config.toml
num_hidden_layers = 9
hidden_size = 320
norm_eps = 1e-06
attn_scale = 0.177
weight_decay = 0.2
decay_fraction = 0.84
train_tokens = 828300000
MLP neurons of a small language model. Each row is named by its layer, matrix (gate and up: input weights) and neuron, and shows model dimensions 224-287. Each number is 50 + 15 x the weight over its row's rms, rounded and kept within 0 to 99. A neuron's up and down rows have the sign that makes its largest values positive.
Before each neuron's rows, "fires on" lists the tokens most often at its 100 highest values on Wikipedia text that the model never trained on.

fires on: " a", " is", "m", " had", " was", "ince"
L4.gate528:40 66 09 74 62 56 22 67 75 50 51 36 70 48 40 56 40 54 62 59 53 64 25 50 73 42 87 62 62 52 00 49 66 49 39 36 67 50 45 60 54 42 52 56 69 60 39 59 44 44 56 58 45 46 57 93 53 37 59 32 63 44 48 57
L4.up528:68 52 53 33 85 48 53 36 61 74 20 41 60 62 47 87 50 50 51 55 29 59 76 39 31 49 60 48 42 86 28 30 37 42 57 41 78 34 45 49 29 46 65 45 64 73 59 30 52 41 54 64 17 22 24 74 76 80 73 52 53 41 34 46

fires on: "m", "f", "ous", "ol", "ul"
L4.gate382:55 56 26 56 55 58 88 59 60 57 32 40 86 35 45 62 62 71 56 38 57 37 36 73 58 46 44 57 51 19 72 73 42 51 52 63 18 33 64 38 39 55 51 61 57 63 50 32 79 73 26 29 36 52 44 48 41 50 60 49 49 44 31 44
L4.up382:40 56 57 54 55 58 68 63 35 24 38 65 69 49 69 47 70 50 64 40 41 52 59 30 50 39 34 31 52 74 59 70 51 43 67 68 33 12 48 58 52 66 47 37 49 53 54 20 49 81 37 69 45 42 69 43 68 32 32 30 50 70 71 44

fires on: "ation", " or", " Team", " Country", "ative"
L2.gate41:47 79 45 33 34 61 64 38 58 53 51 61 37 44 74 39 62 46 52 58 46 53 63 78 46 42 82 34 54 42 47 42 68 30 38 65 36 21 45 77 53 75 42 44 72 21 48 39 56 63 60 52 39 43 54 37 44 51 61 53 45 44 80 37
L2.up41:61 50 88 49 59 33 49 45 63 33 63 41 53 45 49 53 53 70 47 41 38 59 48 42 40 53 33 56 45 36 44 27 55 71 67 46 68 68 49 48 39 43 34 57 58 51 33 52 48 45 39 74 30 50 34 24 44 35 48 51 60 34 62 46

fires on: " on", " The", " first", " in", " only", ","
L2.gate631:42 48 36 60 71 73 51 46 43 40 38 47 30 46 80 53 44 52 47 49 53 62 58 51 64 54 86 35 47 34 43 45 45 57 40 70 63 62 39 48 24 60 36 76 61 57 50 56 66 40 44 51 45 62 63 44 46 40 44 21 62 92 53 39
L2.up631:59 26 41 57 43 44 58 41 36 48 50 44 45 62 76 37 68 56 65 38 52 58 37 39 40 34 72 49 73 10 67 40 48 44 58 50 54 80 62 27 42 21 28 62 69 58 49 81 69 28 66 34 41 57 51 66 54 50 36 66 30 95 68 26

fires on: " ex", "ant", "ted", " Ex", "a", "e"
L4.gate36:51 28 51 74 45 84 67 53 33 50 27 55 57 62 60 38 30 56 58 41 44 61 61 40 42 54 73 25 12 60 37 70 64 60 41 65 39 26 72 32 45 79 50 47 55 38 51 45 69 65 39 52 56 58 38 57 48 52 46 56 64 51 57 43
L4.up36:46 55 50 64 42 72 54 20 55 68 37 78 64 45 21 69 48 26 57 63 80 62 29 62 59 45 51 24 58 23 46 65 62 61 73 41 79 45 49 43 82 54 43 61 21 44 51 42 79 53 28 38 52 45 18 33 56 65 25 73 51 57 07 54

fires on: ",", "on"
L4.gate8:59 66 39 60 38 52 45 60 40 74 50 23 44 48 60 52 12 31 30 49 41 57 50 52 58 74 73 47 46 63 59 35 65 55 49 57 47 64 48 52 55 77 33 67 53 45 57 36 77 34 61 52 54 40 62 50 50 35 46 65 53 89 51 45
L4.up8:76 53 64 66 43 77 70 79 45 42 67 47 58 46 60 37 64 58 27 67 43 56 74 44 55 60 45 64 46 43 41 36 72 37 37 74 54 49 57 64 63 68 59 44 53 63 47 78 49 36 50 71 41 47 65 54 53 51 35 63 53 40 56 39

fires on: " in", " about", " of", " for", " on", " "
L2.gate706:30 67 47 51 77 47 76 28 40 49 69 45 44 37 95 65 47 46 72 40 72 49 42 50 48 63 59 41 48 71 57 61 82 48 29 77 57 54 36 12 28 50 29 40 66 39 49 79 36 59 45 48 14 81 79 65 49 16 43 45 56 33 53 45
L2.up706:42 30 34 55 60 28 57 59 37 49 33 53 27 45 52 25 41 36 63 29 66 71 60 56 54 73 25 55 40 54 58 34 62 63 53 52 45 70 41 35 44 41 47 41 44 73 51 42 29 71 47 56 61 46 44 38 47 44 66 42 60 52 67 01

fires on: ".\n\n", "N", " on", "\n\n", ".", "0"
L4.gate501:54 47 55 56 49 61 57 52 39 50 45 41 47 55 57 80 49 68 38 26 41 55 58 58 49 45 44 42 57 40 63 77 84 26 42 64 65 01 63 25 51 62 49 46 66 30 40 64 50 30 47 55 08 62 56 41 55 44 46 28 68 49 56 19
L4.up501:49 52 34 53 32 42 60 52 57 59 76 74 67 60 63 59 63 31 67 54 63 47 70 51 55 46 41 78 24 37 53 50 63 24 33 47 69 49 53 31 29 41 49 44 32 32 38 42 39 51 52 54 41 38 30 57 79 64 36 59 67 68 33 52

fires on: "ia", "ina", "an", "en", "a"
L4.gate803:36 46 46 56 60 51 52 53 58 40 47 51 55 55 46 50 50 38 72 62 47 54 61 46 69 57 51 57 25 30 53 57 62 15 57 62 46 73 43 67 50 47 56 51 33 47 60 48 75 41 37 47 50 35 59 52 51 53 46 46 74 41 55 56
L4.up803:60 44 48 47 38 56 69 54 51 44 29 34 00 31 68 42 68 36 54 29 54 45 28 45 45 25 54 34 51 50 38 43 50 20 17 46 56 65 35 63 55 30 51 32 42 59 38 69 44 52 52 56 35 46 74 53 35 54 58 55 64 36 49 98

fires on: "r", " gr", " cr", " str", "ch"
L4.gate315:23 65 31 60 61 63 41 88 38 80 54 63 37 52 82 37 36 40 68 31 67 34 58 41 56 79 33 33 56 37 51 49 82 49 56 83 38 64 66 65 45 49 49 41 52 59 63 53 42 81 65 83 59 74 54 54 39 59 49 38 41 37 28 36
L4.up315:38 37 45 57 17 70 41 52 57 43 70 67 30 50 53 65 48 51 62 33 57 56 83 31 34 79 51 66 62 15 35 37 49 41 76 43 46 62 60 40 53 51 61 35 72 70 48 61 39 78 52 92 64 57 48 59 35 43 30 32 56 54 22 35

fires on: " Ad", " ad", " pol", " up", " re", " Pol"
L2.gate440:44 78 43 30 38 66 35 80 46 61 73 50 35 50 73 48 58 67 51 21 30 54 52 60 11 44 92 44 55 61 39 63 63 79 56 51 60 39 38 35 38 51 82 75 40 42 31 32 50 70 38 37 47 33 60 49 58 65 42 21 73 44 77 55
L2.up440:68 52 53 40 48 54 62 55 35 26 74 54 56 51 37 74 67 52 84 50 39 36 76 69 24 68 38 58 36 30 33 48 48 39 56 37 43 61 56 46 59 31 49 45 65 35 57 68 36 35 31 19 41 38 77 67 52 47 53 51 10 32 32 76

fires on: "l", " New", "ive", "ew", "ious"
L4.gate741:74 81 33 23 24 50 44 50 79 55 53 06 57 39 71 50 73 57 54 71 61 71 17 60 26 58 50 75 71 65 22 42 52 61 42 73 49 59 53 62 44 70 56 46 40 28 45 60 51 52 56 18 66 29 47 43 47 30 66 59 50 55 58 50
L4.up741:33 65 72 73 29 76 50 24 65 60 55 58 67 50 45 52 56 54 58 75 75 45 62 63 62 55 51 80 21 44 65 41 61 76 42 65 28 37 65 46 68 30 16 57 62 53 67 62 47 84 55 59 33 61 38 61 34 59 46 57 46 56 35 40

fires on: "on", "ode", "om", "-y", "r", "h"
L4.gate761:62 61 50 55 35 59 53 50 54 40 47 42 28 52 54 51 19 36 40 52 53 50 89 13 43 75 58 61 37 61 50 59 52 68 75 29 85 40 66 41 43 57 76 53 66 28 56 55 70 43 58 73 56 75 28 57 90 25 53 70 81 65 43 68
L4.up761:49 66 74 68 56 40 41 30 34 28 31 65 61 42 47 41 46 74 77 37 54 64 57 55 75 36 47 52 31 71 36 60 72 29 61 47 36 61 61 53 48 36 40 57 34 63 48 80 23 48 41 34 47 71 51 43 70 67 28 64 57 18 37 49

fires on: " Division", " Championship", " Class", " League", "ct", "any"
L2.gate391:67 66 62 65 42 55 42 16 31 69 52 49 57 48 57 47 80 47 48 55 44 87 63 73 47 29 38 59 73 30 62 39 57 53 69 74 48 58 46 48 68 30 26 60 45 42 33 70 53 65 51 65 43 42 30 64 42 48 56 48 44 49 49 12
L2.up391:45 41 50 66 44 34 45 33 64 53 46 58 49 33 67 23 71 71 92 45 92 58 45 55 49 45 45 43 67 44 37 42 50 48 56 48 51 55 60 50 71 46 76 65 44 47 39 68 48 79 52 64 30 58 54 43 72 19 43 36 56 50 30 65

fires on: ":", "ian", " profess", "ines"
L2.gate823:65 49 43 49 28 33 59 20 44 38 43 65 70 53 69 40 80 54 40 47 49 35 41 71 67 69 72 72 71 22 55 43 67 49 65 46 39 46 58 43 47 38 41 46 40 61 34 48 68 66 59 45 55 46 36 71 54 51 32 41 48 35 59 57
L2.up823:45 56 43 64 31 34 68 52 58 54 61 74 42 51 60 48 29 42 55 52 41 26 26 64 80 79 72 52 53 68 32 45 51 40 52 54 47 60 42 71 62 51 41 28 62 62 63 45 75 54 52 56 61 39 68 74 46 52 38 44 62 48 88 82

fires on: "ent", "ial", "f", "ol", "ical", "ther"
L4.gate96:86 68 34 77 47 69 58 47 47 66 43 62 41 34 26 31 29 57 40 31 33 56 62 82 66 38 34 65 46 28 48 37 55 38 42 48 15 48 51 63 13 73 60 58 50 39 37 72 27 42 16 34 44 34 36 55 34 56 46 39 58 50 43 49
L4.up96:35 65 66 48 46 53 57 76 64 20 40 23 82 58 41 27 56 53 27 41 45 38 71 23 71 63 63 65 43 54 56 69 76 46 29 56 56 61 51 45 41 67 33 59 66 47 59 19 26 41 64 54 41 50 88 50 44 39 49 70 56 41 22 42

fires on: "\n", "ild", "ite", " of", "ster", "ll"
L2.gate582:72 47 49 50 45 42 61 49 69 50 31 37 49 49 49 43 28 40 50 29 43 56 50 62 47 70 18 47 32 57 25 34 55 71 48 64 59 22 37 38 35 47 26 49 45 60 52 38 25 56 32 49 58 33 35 63 27 38 49 71 50 39 61 60
L2.up582:50 56 55 65 45 49 56 25 38 45 75 81 46 60 50 40 21 59 42 66 53 49 48 79 57 66 42 53 57 37 38 57 51 78 22 61 82 43 38 51 51 46 40 60 59 76 66 39 31 40 41 42 52 40 56 39 70 44 35 44 51 56 35 94

fires on: ".", "on", "born", " (", ";"
L4.gate740:61 50 51 63 90 69 35 45 24 47 57 21 75 60 40 49 41 20 55 45 63 67 42 25 39 74 76 58 29 53 40 77 64 48 57 57 47 61 54 52 41 68 25 42 39 64 39 45 50 40 68 45 61 60 26 58 83 43 49 67 57 51 61 62
L4.up740:51 52 45 42 37 45 59 44 48 55 49 55 50 66 74 39 55 92 30 66 59 73 40 41 52 67 60 60 61 30 76 48 72 91 55 72 48 37 61 66 75 55 72 59 56 51 56 56 59 51 43 53 54 47 41 49 57 37 44 59 53 13 45 48

fires on: " tr", " att"
L2.gate27:21 49 47 82 67 35 68 63 66 43 29 37 40 29 48 28 52 63 80 54 49 41 55 37 62 34 53 49 41 53 06 59 67 61 42 65 66 53 49 62 30 82 55 45 67 34 29 38 42 59 51 46 54 83 48 64 42 47 46 50 60 14 42 64
L2.up27:57 34 37 76 49 42 72 40 39 37 54 46 35 57 61 30 87 61 48 62 53 50 63 40 31 38 48 41 47 35 21 22 55 60 62 54 62 71 65 54 69 70 71 37 57 38 57 35 51 74 36 46 36 40 54 42 59 59 33 43 32 65 49 63

fires on: " of", "ular", " Gre", ":", "ld", "\n"
L2.gate569:33 71 35 45 44 65 77 23 54 43 27 49 35 41 31 67 08 51 41 40 52 91 33 61 47 78 45 47 26 63 84 29 47 41 44 64 43 42 30 47 45 38 58 62 61 62 47 62 60 42 25 64 70 52 41 80 42 26 36 49 65 29 48 49
L2.up569:36 52 29 36 54 51 98 05 53 32 64 47 47 59 46 54 24 71 38 37 53 76 60 51 47 53 35 13 37 56 77 29 63 31 63 53 42 69 52 34 48 45 32 60 52 46 52 54 33 50 29 60 64 63 30 34 46 38 42 29 57 57 36 64

fires on: "ug", " by", "–", "ind", " was"
L2.gate187:62 54 44 47 48 27 65 68 78 46 84 57 39 50 57 52 49 55 41 36 76 58 65 33 46 58 30 43 55 28 60 43 61 30 70 74 75 57 65 29 33 39 53 80 49 55 56 56 42 33 70 79 66 77 69 76 60 50 36 63 41 48 27 77
L2.up187:46 40 68 30 70 45 46 31 55 79 40 47 52 62 49 41 50 33 21 45 26 58 47 31 64 27 48 75 74 64 31 35 43 44 42 50 42 49 38 64 69 16 69 59 42 65 57 49 84 50 34 45 60 67 84 63 46 35 39 82 49 37 30 58